config.yaml
head_dim: 64
vocab_size: 512
qk_norm: true
init: "orth"
optimizer: "muon_variant"
lr_mult_o: 1.32
lr_head: 0.0075
warmup_steps: 36
decay_fraction: 0.876
MLP neurons of a small language model. Each row is named by its layer, matrix (gate and up: input weights) and neuron, and shows model dimensions 16-111. Each number is 128 + 24 x the weight over its row's rms, rounded and kept within 0 to 255. A neuron's up and down rows have the sign that makes its largest values positive.
After each neuron's rows, "fires in" lists the words (lower case) most often at its 100 highest values on Wikipedia text that the model never trained on; "fires after" lists the tokens most often just before its 100 highest values on Wikipedia text that the model never trained on.

L4.gate367 [150 113  78 131 173 141 141 100 152  95  87 147 123 127 154 142 165 136 127 134  95 109 128 127 118 110 154 114 161 130 125 117 127 146 123 133 103 133 105 146  89 132 172 118 162 141 133 135 103 118 142 126 134 103 148 146 135  83 110  67 163  93  91 148 131 151 153 107 126 162 128 103 138 118 106 154 113  73 100 105 151  76 161 133 142 111 130 182 124 175 128 125 130  82 111 129]
L4.up367 [160 136 140 124 140 162 161  63  98 140 109 162 123 114 120 160  93 109 149  92  98 126 138  96 110  87 110 111 134 171  88 101 136 124  95 121 148 121 114 141 118 123 119 114 135 132 164 153 134 157 114 146 113 121  97 142 179 145 100 106 135 125 100 126 157 127 133 127 145 117 101  99 149 181  98 115  98 126 106 143 102 114 126  87  88 112 123 173 169 139 139 117 143  89 117 128]
fires in: "film", "with", "files", "jilib"
fires after: " f", ",", " P", " J"

L7.gate138 [177 165 110 114  78 125 142 161 165 116 139 163 134 112 134 121 129  62 168 106 114  97 128 174 113 129 128 151 166 139  95 135 181  94 130 126 127 130 150 112 101 106 135 119 119 124  89 157 119 102 115 108 123 126 139 189 159 103 140 123 159 122 147 161 182 150 135 119  96  76 167 133 143 106 130 131  98 119 131 173 130 157 188 148 141 119 128 152 140 160 153 130 123 115 107 124]
L7.up138 [141 136 120 116 115 102 133  79  86 148 169  96 116  93 137 111 119 112 144  75 122  94 102 119 114 156 119 153 110  91 160 131 152 135 130 148 127 128 137 109 123  87 141 130  99 126  70 129 128 116 144  67 122 102 180 130  99 121 129 204 130 135 112 161  93 106  84 147 131 123 130 136 126 154 139 160 135 117 160 116 170  99 146 144 140 159 118 153 158 146 113 115 142 115 103  95]
fires in: "also", "its", "battle", "abdul"
fires after: " al", " B", " it", "b", "ot", "ou"

L3.gate146 [132 120 142 120  98  87 104 151 152 144 123 154  95 137 123 105 123 134 101 142 111 121 145 112 156 116 187 136 106  87  93 113 113 162 137 146  83 147 127 142 134 178 178  97 132  97 135 152 111 190 161 121 132 137  63 132 126 113 140 175 117 138 163 110 127 111 139 125 148 104  86 111 105 133 132 162 130 137 128 141 186 137 117 152 144  89 110 108 155 181 172 110 137 141 112  98]
L3.up146 [190 143 110 104 124  96 133 128 158 185 160 104  98 137 127 180 125 113 179 110 114 168 130 120 125 111 144 159 132  83 132 148 116  80 118 144 156 129 119 134 108 154 150 151 142 134 140 127 121  87  87 115 150 113 118 111 127 116 102 133 137 165 160 122 125 131 148  98 105 158 102 133 138 138 146 159  92 122 101 112 131 124 121  92 109 127  75 137 145 134 158 133 114 129 112 118]
fires in: "him", "august", "himself", "prime", "criminal"
fires after: " h", "r", "g", " D", "un", "st"

L11.gate355 [142 127 115 117 120 145 155 193 130 105  78 124  84 111 168 151 129 145 160 132  89 175 136 131 114 138 120 118 138 167 134 155 121 151  97 108 142 152 123 134 177 123 166 121 107  94 104 120 166  96 162 127 142 151 133 144 145 129 150 131 116 121 110  93 119 126 133 127 189 130 108 118 142  95 142 139 156 127 137 126 131 114 130 152 165 142 132 148 165 135 151  96 147 108  93 162]
L11.up355 [ 88 144 130 153  98 122 130 163 151 138  73  94 121 127 122 124  97 158 132  92 117 148 117 152  95 131 118 101 111 120 111 144 165 157 104  87 103 140 104 152 161 128 120 127 137 137 138 204 170 152 121 143 130 129 121 143  76 146 102 105 123 153 183  67 112 144 145 157  94 156 133 111 105 111 103 161 145 115 164 145  92 132 127 116  93 124 169 144 137 154 102 158 123 111 148 115]
fires in: "3", "australia", "australian", "american", "shopping"
fires after: " A", " ", "19", "p", "A", "ound"

L10.gate284 [132 118 119 105 138  90 125 152 161 128 128 146  97 137 159 119 125 125 116 110  98 142 130 162 147 104 157 118 157 118 143 145  88 160 121  87  88 107  94 176 144 131 130 160 129 119 130 103 145 124 122 122 139  83 134 135 100  97 125 130 124 115 118 140 178 130 111  86 170 152 146 139 116 104 127 136  77  89 122 148  98 107 151 178 166 149 125 123 124 118 134 127 157 118 197 133]
L10.up284 [143 139 111 101 163 111 105 112 106 150 134 103 119 138 154 149  90 130 121 105 108  97 106 136 124 137 153 129  84 105 137 132  87 143 106  99  93 105  90 141 136 101 104 131  98 116 117 164 152 150 134  94 126 107 131 117 124 106 132 167 133  86 137 123 104 145 129 130 148 134 118 115 135 107 115 149  91 145 108 129 155 122 160 136 140 110  97 120 139 146  64 108 202 127 133 147]
fires in: "round", "games", "racing", "division", "competition", "race"
fires after: "ac", "am", " r", "it", "is", "l"

L6.gate303 [121 131 130 104 110 137  98 133 112 142 105 132 143 150 161 143 118  95 173 115 158 107 137 181 123 111  84 119  98  87 161 156 118 118  89 141 130 110 145 164 111 142 120 133 111 192 153 127 146 119 171  92 105 116 141 105 136 170 186 143 144 138 119 157  48 160 103 147 128 140 100 148 125  86  98 131 127 105 161 119 134 145 108 109 142 161 154 113 124 120 132 140 116 159 111 141]
L6.up303 [139 143  95 101 109 148  64 147 110 153 117 178 150 100 175 120 125 141 188 104 115  99  96 152 157 109 164 126 131  99 140 155 111 104  97 153 195 125 143 156 141 159 126 120 107 114 133 115 107 116 157 138 108 133 127 128 121 146 131 139  90 149 121 133 132 135  94 122 168 136  82 157 130 118 173 150 126 136 139 125 130 153  97  76 152 123 111 167 104 108 132 113  96 139 146 153]
fires in: "became", "become", "because", "cueca", "pole"
fires after: " b", " V", "u", "o", "qu", "an"

L6.gate333 [115 129 155 157 119 119 139 112 175 171 129 145 102 139 121 130  99 119 137 102 140 135  79 144 156 137 125 140 160 116 165 132 128 167 158 101 161 158 139 115 126 140 149  88 141 154 167 121 134 104 148 123  88 118 133  97 105  80 112 165 180  84 106 118 133 107  84 114 149 133 131  91 165 115  57 122 176  95 193 183  68 123 120 118 155 111 155 119 106 139 145 106 112  87 167 140]
L6.up333 [142 135 142 181 126 179 124 130 121  99 147 102 137 153 148  83 137 125 169 120 133  84 143 140 132 121 147  51 127 147 166 128 187  96 139 124 107 131 118 132 169 136  87  92 121 154 193 139 125 131 133 129 127 113 147 106 122 115 143 164 146 111  96 113 158  95 110 146 135 106 130 118 138 134 114 105 122 108 127 126  63 149 147 161  72 135 146 137 144  99 134  82 127 136 149 108]
fires in: "would", "will", "went", "because"
fires after: " w", "ou", " W", "a", " K", "er"

L17.gate5 [105 107 120 148 163 124 107 100 133 113 106  80 147 146 114 101 138 119 172 154 167 125 141  99  84 188 144 145 146 145 128 154 136 151 122 117 136 141 170 147 117  95 122 175 116 160  97 166 131 123 129 113 130  67 174 150 121 153 150 152 163 122 148 149  94 130 129  89 126 153  82  80 116  61 124 114 128 137 115 142 128 141  89 167 119 156 138 152 142 157 122 123 132 136 105 137]
L17.up5 [104 136 141 104 117  95 145 111 122 110 116 124 137 132 144 174 133 118 129 124 159  97 137 122 121 106 182 115 148 138 149 119 111 128 153  79 181 155 119 141 154 150 143 130 160 127 137 103 132 153 136 133 122 132 132 134 126 162 121 129 120 141 116 146 140 103 124 159 198 106  62  83 129 164 118 100 117 107  98 157 115 152 126 137 100 131 149 135 118 141 112 158 129 157 124 151]
fires in: "however", "for", "some", "despite", "several", "than"
fires after: "ow", " S", ",", "p", " and", " th"

L7.gate383 [158 136 110 100 130  85 153 142  92 184 102 116 138 117 139  79 126 101  96 121 139 133 162 119 111 105 125 113  60 130 161 103 133 151 133 129 163  84 146 122 143 147 115 146  96  84 116 175 105 180 153 106 127 158  81 148  99 171 131 112 124 178 103 125 129 138 189 123 110 110 144 154 126 164 114 135 121 110 153 118 132  97 139 107 130 161 122 119 136 104 135 140 112 128 133 105]
L7.up383 [133 109 161 148 132 136 138 143 131 165  94 127 172 130 130 116 131 106 135 170  85 187 126  93 125 136 138 145  86 118 109 134 137 101 127 140 124  96 133 124 133 138 111 100 105 112  76 172  98 150 111 101 111 121 124  96 153 121 141 142 153 170 110 117 118 159 120 108 139 132 173 166 183 138 162 125 151 173 105 113 158 128 146 137 119 139 115 159 101 106 124 139 123 119 103 110]
fires in: "school", "under", "june", "branch", "technology"
fires after: " S", " s", " U", "h", "ran", " J"

L14.gate41 [113 102 142 154 116 158 141 147 113 114 113 130 145 153 153 158 129 125 125 150  68  95 123  99 144  81 119 138 144 138  93 129 137 152 111 151 104 138 120 199 102 120 118 136 120 101 121 150  89 105 130 117 113 157 110 109 120 119 142 116 121 139 133 131 138 150 160 158 143 117 105 153 137 127 137  98 125 148 120 148 136 143 106 100 109 136 144 125  72 145 161 154 117 102 125 160]
L14.up41 [118 138 140 121 113  99 122 109 108 162 129 125 140 137 161 169 133 163 121 105  91 123 125 111 109 144 133 130 146 141 179 108 125 173  74 146 129 102  98 142 111 125 124 129 171 131 118  95 131 125 152 111  97 102 122 128  95 103 126 115 144 150 121 140 104  90  95 165 142 179  84 107 167 154 100 101 159 120 122 123 136 125 105 125 153 128  97 112 102 173 169 152 131 117 152 146]
fires in: "and", "york", "victoria"
fires after: "ic", "ew", " V", "or", "s", "r"

L14.gate326 [ 45 144 107 116 154 114 135 133 101 114 172 116 151 114 126 118 106 148 122 109 106 155  99 105 121 153 124 123 129 135  90 169 176 113 123 129  99 154 104 144 136 112 161  88 146 116  82 148 164  81 203 146 149 120 134 159 117 148 151 138 126 106 135  98 128 134  88 127 146 157  95 104 111 143 160 142 131 121 120 111 155  85 173 142 122 142 114 131 102 155 115 148 137 135 106 141]
L14.up326 [107 149 137 125 113 122 139 103 129 165 149 148 129 120 115 100 135 121 150 113 136 154 129 119  93 111  98 145 126 127 130 159 140 111 115 112  99 138 107 156 162 110 135  89 179 157 133 114 135  97 159 113 174 144 151 149 123  94 154 158 146 103 114 143 128 154 110 134 122 131 119  97 114 135  88 162 133 135 151 194 126 114 183 124 107 106 128  98  81 123  94 167 184 148 122 147]
fires in: "american", "more", "america", "americans"
fires after: " A", " m", "A"

L4.gate344 [131 118 122 132 138 135 165 132 116 129 164  94 145 136 137 139 160 164 128 117 118  86  90 160 152 141 104 138 132 139 130 187 118 140 110  78 111 101 113 158 102 122 134  99 125 101 143 105 150 143  87  99 154 135 141 142 152 161  81 147 172 145 149 149 170 117 122 137  75 157 124  95 138  96 102 123 140 134 142 148 153 129 104 153 117 176 149 137 121 132 141 168 109 163 110 180]
L4.up344 [111 119 139 139 138 120 141 146 143 130 187 156 124 126 123 129  97 154  99  92 167 122 158 100 141 103 110 117 109 158  72 149 146 104 108 151 143 155 113 145 154 108 110  83 149 118 123 143 103 111 120  86 139 111  82 128 134 145 122 123 120 115 101 138 124  99 154 137  84  88  76 123 117 166 125 120  84 149 158 138 154  92 142 156  94 136 104 107 119 155 128  61 151 122 121 139]
fires in: "world", "middle", "rochdale"
fires after: "or", " M", "v", "im", "oc", "ch"

L4.gate247 [119 125 115 100 121 161 177 128 160 131 153 146 111 131 142 168 117 137 133 108 115 116 124 120 152 153 144 154 142 113 128 157 113 181 165 114 142 122 120 160 123 120 128 147 155 105 113 115 115 158 140 127 140 147 130 132 136 137 177 104 115 150 101 148 146 137 111 134 103  99  98 113 133 116 131 109 128 115 137 120  83 169 113  93 101 116 174 122 142 141 147 156 119 141 112 150]
L4.up247 [106 149 160 157 134 104 133  79 169 148  98 146 141 101 157 141  89 120 119 156 112 124 120 188 139 140 128 154 114 140 135  69 160 145 121 109 129 106 141 115 169  99 136 125 169 131 176 156 155 144 140 155  96 151 134 149 122 127 156 142 130 143 147 160 112 162 120  99  93 101 107 145 135 122 120  71 106 119 113 154 174  85 137 146 124 147 120 122 119 107 124 150 151 171 115 141]
fires in: "other", "been", "others", "best", "only"
fires after: "t", " be", "e", " on"

L12.gate346 [155 120 132 116 102 120 139 138 112 123 154 136 173 120 171  85 144 117  99 117 147 148 134 129 115 135 157  91 135 128 129 142 165  97 135 105 150 156 161 121 149 137  82 185 114 114  96 131  99 124 162 158 120 155 123 110  92 102 113 141 168 124 106 112  86 155 158 128 121 128 106  69 109 146 176 141 143 146  87 150 109 116 195 102 145 133  76  99 148 155 129 120 136 131  77  83]
L12.up346 [ 75 112  98 168 115 135 158 145 125 140 129 114 112 153 158 161 125 138 112 178 125 126  98 142 117 107  88 152 145  98 168 141 126  82 110 124 173 116  96 126 139 166 123 146 182 117 128 142 104 161  95 119 128 142 166 125 147 114 121 115 198 116 141 119 135 133 140 124 135 120 148 131 101 123 159 100 156 114 132 132 128  83 129 154 135 173 127 119 112 146 133 150 142 112  88  90]
fires in: "of", "anthony", "northeast", "anti", "father", "other"
fires after: "e", " an", " f", "n", " N", "y"

L4.gate304 [139 168 150 111 132 126 153  82 129 165 124 125 111 160 175  92 138  71 151 163 169 134 134 116 117  76 139 120 183 141 118  94 157 165 165 150  91 131 153 113 113 122 107 138 133  91 121 111 161 163 139 113 112 126 155  98 124 169 117 125 172 187 155 141 124 123  89 122 156 152 105 118 153 122 123 132 117 110 150 114 118 144 164 162 129 129 125 179 152 159 109 148 112 133 127 143]
L4.up304 [136 140 186 149 134 144 154 149  95 122 160 101 178 165 130 105  88 109 118 147 113 112 145 128 126 152 131 122 150 125 147 110 142  95 120 114 129  97 125 137 142 111 153 110 117 127 119 132 136 107 104 137 115 100 136 158 136 149 136 108  86  98 147 118 166 160 158 132 100 145 124  86 171 150 142 138 164 145 143 116 121 161 138 105 112 142 122 137 137 134 102 157 125 153  96 122]
fires in: "born", "became", "both", "book", "because", "become"
fires after: " b", "b", "o", " B", "s", "l"

L10.gate28 [104 139 124 141 119 126 162  91 160 114 132 103 127 129 119 118 122 145 149 101 136 148 110 147  69 140 122 123 147 142 134  93 143 122 140 144 149 172 146 118 157  68 125  67 129 119 147 137 143 128 169 108 105 100 103  90 146 134 125  69 137 144 119 150 131 123 122  84 133 121 118  81 104 176 179  94 143 155 128 125 162 150 155 169  63 136 132 102 161 151 166 102 136  62 130  98]
L10.up28 [108 157 133 148 123 131 117 106 143 147 131 170 117  90 110 167 120 141 128 146 124  93 133  98 102 152 164 139 153 110  74 156 111 117 122 133 140 172 114 115 126 112 158 126 136  85 170 157 111 157 115 124 123 155 119 130  96 116 113 127 136 140 158 130 126  81 141 158 118 128 154 146  80  92  86 131 140 126 122 125  89 113  87  98  67 121 133 132 158 166 149 163 167 166 135 139]
fires in: "they", "ve"
fires after: " the", " The", "v", "a", " a"

L17.gate40 [155 118 122 132 160 149 153 121 104 113  97 159  90  31 152 129 128 116 110  84 131 157 107 146 129 152 144 141 169 109 160 155 116  79 107 109 121 137 147 115 155 175 133 132 148 102 137 138 145 155 150 134 115  97 145 203 112 121 143 116 171 152 152  88 128 131 142 121 154 104 159 106 161 113 124 160 145 114  99 170 137 134 148  98 130 123 151 142 155 111 112 117 134 132 159 139]
L17.up40 [105 162 112 105  75 161 142 132 139 132 109 138 111 149 101 106 120 116 158 149 161  84 158 157 112 135 140 136 131  93 115 137 143  79 163 130 115 107 119 149 109 134 163 123 151 128 147 119 136  87  99 119  95 135 103 122 129 142 104 146 106 110 123 175 120  47 144 130 122 146  91 115 146 125 114 104 117 116 115 143 128 135 147 141  83 145  72 136 113 139 105 111 158 118 125 126]
fires in: "she", "he", "her"
fires after: " s", " S", ".", "re", "H"

L2.gate411 [132 131  94 163 150 162 136  96 109 105  86 142  77  94 119 170 121  91 123  83 146 133 174  82 138 115 101 108 142 165 140 147 143 122 125 194 111 151 140 163 104 121 111 166 126 160 108 110 136 109  94 150 148 166 128 146 148 142 126  93 115 176 128 126 137 154 100 132 170 128 117 126 153 107 123 157 150 195 150 170 131 167 141 178 109 153 134 125 114 129 153  83  92 151 116 136]
L2.up411 [149 115 148  69 118 168 102 115 104 180 103 152 108 131  71 155 116 158 112 148 165 165 121 119 115 109 156 149 129 130 148 137 121 140 129 107  98 130 110 143 130 123 105 115 124 141 146 112 151 149  95  99 120  90 109 154 112 158 147 125 140 146 162  89 113 153 131 131 100 137 114 149 136 128 130 150 136  99 137 113 140  90 116 132 117 167 158 131  99 131 157 110 103  96 133 104]
fires in: "music", "british", "card", "military", "1954", "1951"
fires after: "19", "us", "it", " c", "ers"

L16.gate144 [165 146 155 119 113 147 162 149 123 124 133 137 100 170 104  94 126 107 127 140 132 135 131  89  98 120 147 143 136 125 119 126 107 153 183 107 114 160 119 144  98 101 165  93 166 126 126 191 102 139 128 107 101 141 149 146 146 150 136  89 149 125 187 135 105 117 111 100 146 133 129 101 127  74 118 144 139 159 143 139 164  73 165  82  99 133 132 139 149 107 116 114 172 142 100  95]
L16.up144 [154 133  98 139 129 143 109 178 152 126 103 148 150 108  73 129  79 143 151 150 161  83 148 161  96 132 103 127 101 146 101 152 136 127 169 124 170 132 164 136 141 108 109 108 155 136 129 125 114 157 113 130 104  83  86 112  92 133 156 108 132  89 128 134 112 133 153  77 188  99 137 109 128 153 152 136 154 110 108 112 162 115 108 128 157 123 160 147 134 125 139 146 118 104 118 141]
fires in: "have", "make", "having"
fires after: " h", " m", "s", "le", " "

L12.gate87 [151 154 137 116 157 141 156 157 108 157  98 173  97 156 139 124 128 122 120  98 154 121 147 100 137  97 119 155 109 101 169 161  90 132 142  96 116 153  89 138  98 146 128 198 115 142 130 153 145 129 112 128 102 110 157 119 152 141 143 139 135 142 132 104 101 113 160 136 105 123 123  99 112 102  76 114 153 114 145 135 162 130 112 114 116 119 127 123 111 147 112 153 129 130 122 147]
L12.up87 [171  84 148 143 143 117  99 111  94 156 107 110 146 147 161 148 107  54 153 122 129  94 131 147 138 118 131 131 149 123 155 193 118 133 161 126 144 154 143 140 117 141 124 176  71 123 103 145 121 171 109 165 107 109  81 133 125  89 163 142 115 134 172  90 121 116 132 178 139 105 113 120 127  90 109 151 120 127 166 142  98 113 146 103 121 132 143 115 141  89  98  97  78  80 154 159]
fires in: "some", "made", "become", "make", "mike", "strike"
fires after: " m", " s", " S", "ec", "i", "ri"

L4.gate34 [127 107 130 148 144 130 129 118 162 167 173 115 116 108 148 156 146 140 101 114 126 147 113  95 135 133 140 141 132  93 128 122 164  99 148 124  45 132 115 107 136 136 127 123 168 130 154 141 132 156 112  68 164 143 107 115 105 114 142 108 123 138 107 138 146 139 143  75 135 149 110 125 144 154 165 159 106 126 136 104 137  78 127  71 168 147 158 138 129 107 130  82 141 140 121 141]
L4.up34 [136 124 165 128  77 128 159 159  86 105 181  95  94 147 113 143 105 126 121 165 133 132 146 145 196 149 133 132 137 104 120 143 122 154 114 154 102  79  90 117 117  92 111 129  96 101 112 102 152 133  93 143 134 100 120 113 109  82  99 106 153 150 134 102 165 117 160 137 143 147 109 114 139 176 157 103 115 139 105 109  96 128 100 116 107 147 128 135 131 109 156 141 145 169 133 132]
fires in: "him", "time", "left", "himself"
fires after: " h", "t", "le", " T", "et", " re"

L2.gate216 [119 132 110 123  89 142 121  97 151 152 143 112 116 173 113 138 132 109 162 114 105 166 139 106 110 179 143 148 149 139 126 117 141 172 130 103 146 119 136 135 128 107 150 112 106 123 152 124 147 138  98 144 119 131 123 151 144 163 141 144 148 143 132 142 117 104 140 144 128 128  90 114  95 125 109 159 132  93 150 105 123 119 129 139 145 197 155 123 111  97  61 128 130 126 123  98]
L2.up216 [134 122 132 113 142 107 137 112 159 108 133 117  67 130 113 135 142 118 109 153 164 117 128 125 110 159 162 182 113 124 145 109 162 147 111 146  95 110 168 109 121 113 125 127 107 111 123 136 113 140  72 144 166 137 155 150 179 124 161 137 100 120 109 116 130 178 154 117 100 122 142 137  89 123 153 138 120 115 161 111 114 116  69 168 109 165 175 118 125 141  83 109  70 120 135 111]
fires in: "part", "party", "department", "participated", "particular", "parts"
fires after: " p", " P", "ep", "p"

L13.gate312 [137 149  81 140 153 120 154 106 143 137 113 148 134  83 144 109 168  92 109  91 131 124 119 158 123 136 148 147 142  96 127 144 105 148 110  58 127 134  96  98 123  95 126 110 152 128 116 140 102 105 123 134 148 166  96 115 120  97 128 119 111 125 150 119  89 146  77 121 113 129  84  72 132 111 131 146 147 155  84 121 127 141 180 131 107 126 125  96 133 130 137 122 115 131 129 123]
L13.up312 [115 121 110 135 114 146  99 170 103 110  80 133  92 119 162 112 162 123 103 116  95 114 147 116  95 148 145 116 146 117 116 118 134 131 144 108 113 105 146 153 127  89 133 129 131 142  95 153 171 104 141 130 103 139 179 108 156 124  93 138 112 128 108 157  96 130 159 107 122 108 134 128 121 118 108  92 129 137 184  81  95 146 123 112 106 117 166 128 154 166 116 160 122  85 113  99]
fires in: "design", "signed", "her", "higher", "sign"
fires after: "es", " s", " ", "s", "st", " S"

L13.gate323 [ 99  99  88 115 131 136 152 123 116 141 158 142 141 170 106 139 134 124 183 154 141  83 186 139  98  98 118 107 126 127 125 136 151 118 128 160 130 140  96 138 127  95 120 106 118 140 129 122 133 190 125 150  79 150 120 122 120 105  88  95 104 107 136 125 125 127  79 151 150 118  89 120 151 127 145 117 148 175  95 110 129 136 123 124 134 141 119 118 102 115 140 108 132  86 131 111]
L13.up323 [112  83 129 149 132 168 133 116 104 155  89 127 142 136 127 179 135 153 107 125 151  98 121 146  96 108 111 125 135 134 148 137 143 101 113 137 161 109 156 163 152 143 137 129 112 117 140 137  97 146 136 113 129 127 149  86 120 146 139 119 132 138 141 183  81 178 146  94 108  86  93 113 133 143 128 125 164 131 120 128 136  81 116 142 123 141 141 102 143 104 141  86 142  95 131 116]
fires in: "their", "his", "s", "these", "those", "cultural"
fires after: " the", " of", "os", " The", "ur"

L6.gate393 [108  86 121  94 138 128 184 105 133 151 134 101 100 149 100 103 102 165  84  94 185 140 116 136 156 150 129 135 116 139 122 151 126 120 147 153  68 136  92 147 118 138 109 143 149 137 117 151 154 100 121 177 137  98 116 114 146 148 144 136 140 138 147 104 155 169 128 125 117 149 117 125 162 132 141  92 120 128 111 139  93 103  94 136 128 143 148 114 130 141 117 140 163 139 144 119]
L6.up393 [134 121 143 162 161 128 151 139 159 104 148 126  93 161  96 134  84 138 124 166  90  92 164  85 102 168  78 167 164 108 149 148 131 167 138 124 100 139 116 117 127 114  72 107 109 117 119 121 132 134 127 145 133 135 178 134 100  95 105 154 143 126 160  96 147 128 171 150 117 168 150 115 130 120 131 137 116 146 120 127 126 121 131 177 133 145 157 131 106  92 133  91  97 131 116 122]
fires in: "against", "again", "belgium", "agreement", "agency", "ages"
fires after: " a", "el", " A", "er", "her"

L8.gate74 [168  91 131 139 152 108 126  85 136 114 104 181 117 104 129 105 101  88 139 125 188 137 123 113 159 133 148 147 120 158 118 188 115 115 105 127 138 132  95 147  83 118 134 107 130 109 148 173 137 141 130 106 128 135 167 147  96 101  94 102 165 140 107 118 114 108 125 140 146 176 116 158 116  83 143 151 135 102 118 113 160 111 131 139 140 132 121 127 106 126 106 120 119 155 142 148]
L8.up74 [159 136 140 108  96 133 105 108 132 137 114 161  73 126 160 145 124 104 133 181 111 155 130 124 150 115 127 171 140 124 114 133 157 104 150 101 154  93 137 129 128 138 130 141 131 130 139 175 103 129 108 198 110 128 160 159  85  77 152  84 175 166 177 128 122 111 138 147 116 136 112 126 122 168 152 149  81 115 150 116 114 117 121 143 126 118 145 116 135 121 160 112 150 136 117 144]
fires in: "time", "tunks", "times", "released", "episodes", "details"
fires after: " T", " t", "le", "p", "et"

L7.gate405 [103 142 136 131 107 140 110 124 120 132 126 148 132 132 137 110 179 121 109 123 151 146 164 101 118 123 136 153  78 103  81 140 147 121 149 113 120 167 135 142  92 116 148 106 166 110 162 128 144 171 106 107 104 114 145  98 125 195 159  94 154  93 157 178 118 117 139 129 122  90 123  97 168  61 121 131 158 121 124 131 162 118 112 134 109 132  98 128 112 117 135 119 107 126 153 110]
L7.up405 [ 98 149 134 156 102 104 138 127 146 126 159 127 145 147 143 167 123  83 125 159 130 101 139  93  93 126 135 119 155 106 116 109  96 113 125  93 114 162 130 128 162 101 126 142 105 125 152 130 109 117 149 125 100 139 130 136 114 122 122 121 108 140 165 129 123 118 136 142 169 161 147 130 112 105 115 105 195 167 144 132 126 123 153 136 105 134 111 108  98 132 121 174 141 124 109 121]
fires in: "has", "have", "having"
fires after: " h", "av", "al"

L4.gate183 [138 127 113 137 138 137 133 132 149  89 145 130 115 130 137 136 126 145 147 126 122 167 135 129 100 141 108 119 132 125 136 150  86 137  83  87  87 126 158  85 108 135 116 124 182 112 130 113 133 103 131 159 103 107 160 145 103 114 124  87 107  95 101 124 129 137 131 141 104  84 120  93 183 131 125 105 138 157 126 128 119 158 139 162  82 140  91 120 156 159 134 163 137 113 135 176]
L4.up183 [ 88 137 174  89  93 164 110  99 138 113 119 160 130 129 146 135 130 111 132 140 167 173 122 126 104 124 130 122 158 140 115 149 153 136 120 143 130 105 123 137 135 141 155 120 135  92 149 115 150 103  74 108 136 163 127 127 147 119 118 115 170 121 116 104 120 149 106 118 153 124 141 125 117 120  83 146 116  87 123 143 118 141 152  86  78 119 164 147 130  98  94 106 197 142  87 164]
fires in: "april", "paris", "before", "mississippi", "successful", "kuatunensis"
fires after: "r", "s", "ar", " be", "o", "f"

L2.gate292 [110 129 125 123 136 142 164 169 124 128 116  86 135 124 117 120 162 125 145 134 139  99 118 166 150 113 143 133 159 170 134 139 106 110 123 112 127 106  97  90 138 123  98 123 139 143 123 116 151 112  87 103 146 131 102  91 114 129 142  99 127 179 134 174 132 139 130 131  90 112 130 133 144 188 173 135  53 116 120 102 108 140 175 137 157 112 132 105 128 132 136 150 144  95 139 101]
L2.up292 [143 137 136 120 109 123 133  91 118 114 143 113 185 162 118 152 142 123 141  55 157 116 137 114 113 168 129 120 102 130 129 164 134 129 150 134 137 130 159 137 187 141 130 115 149 124 145 138 170 136 123 125  94 131 173 158 124 125  70 184 111 103 119 126 147 122  62 149 122 149  79 104 151 133 133 128 135 114 141 150 145 141 104 168 149  95  65 154 114 100 147 167 145 160 153 124]
fires in: "life", "different", "california", "if", "fifth", "significant"
fires after: " d", " l", "al", "n"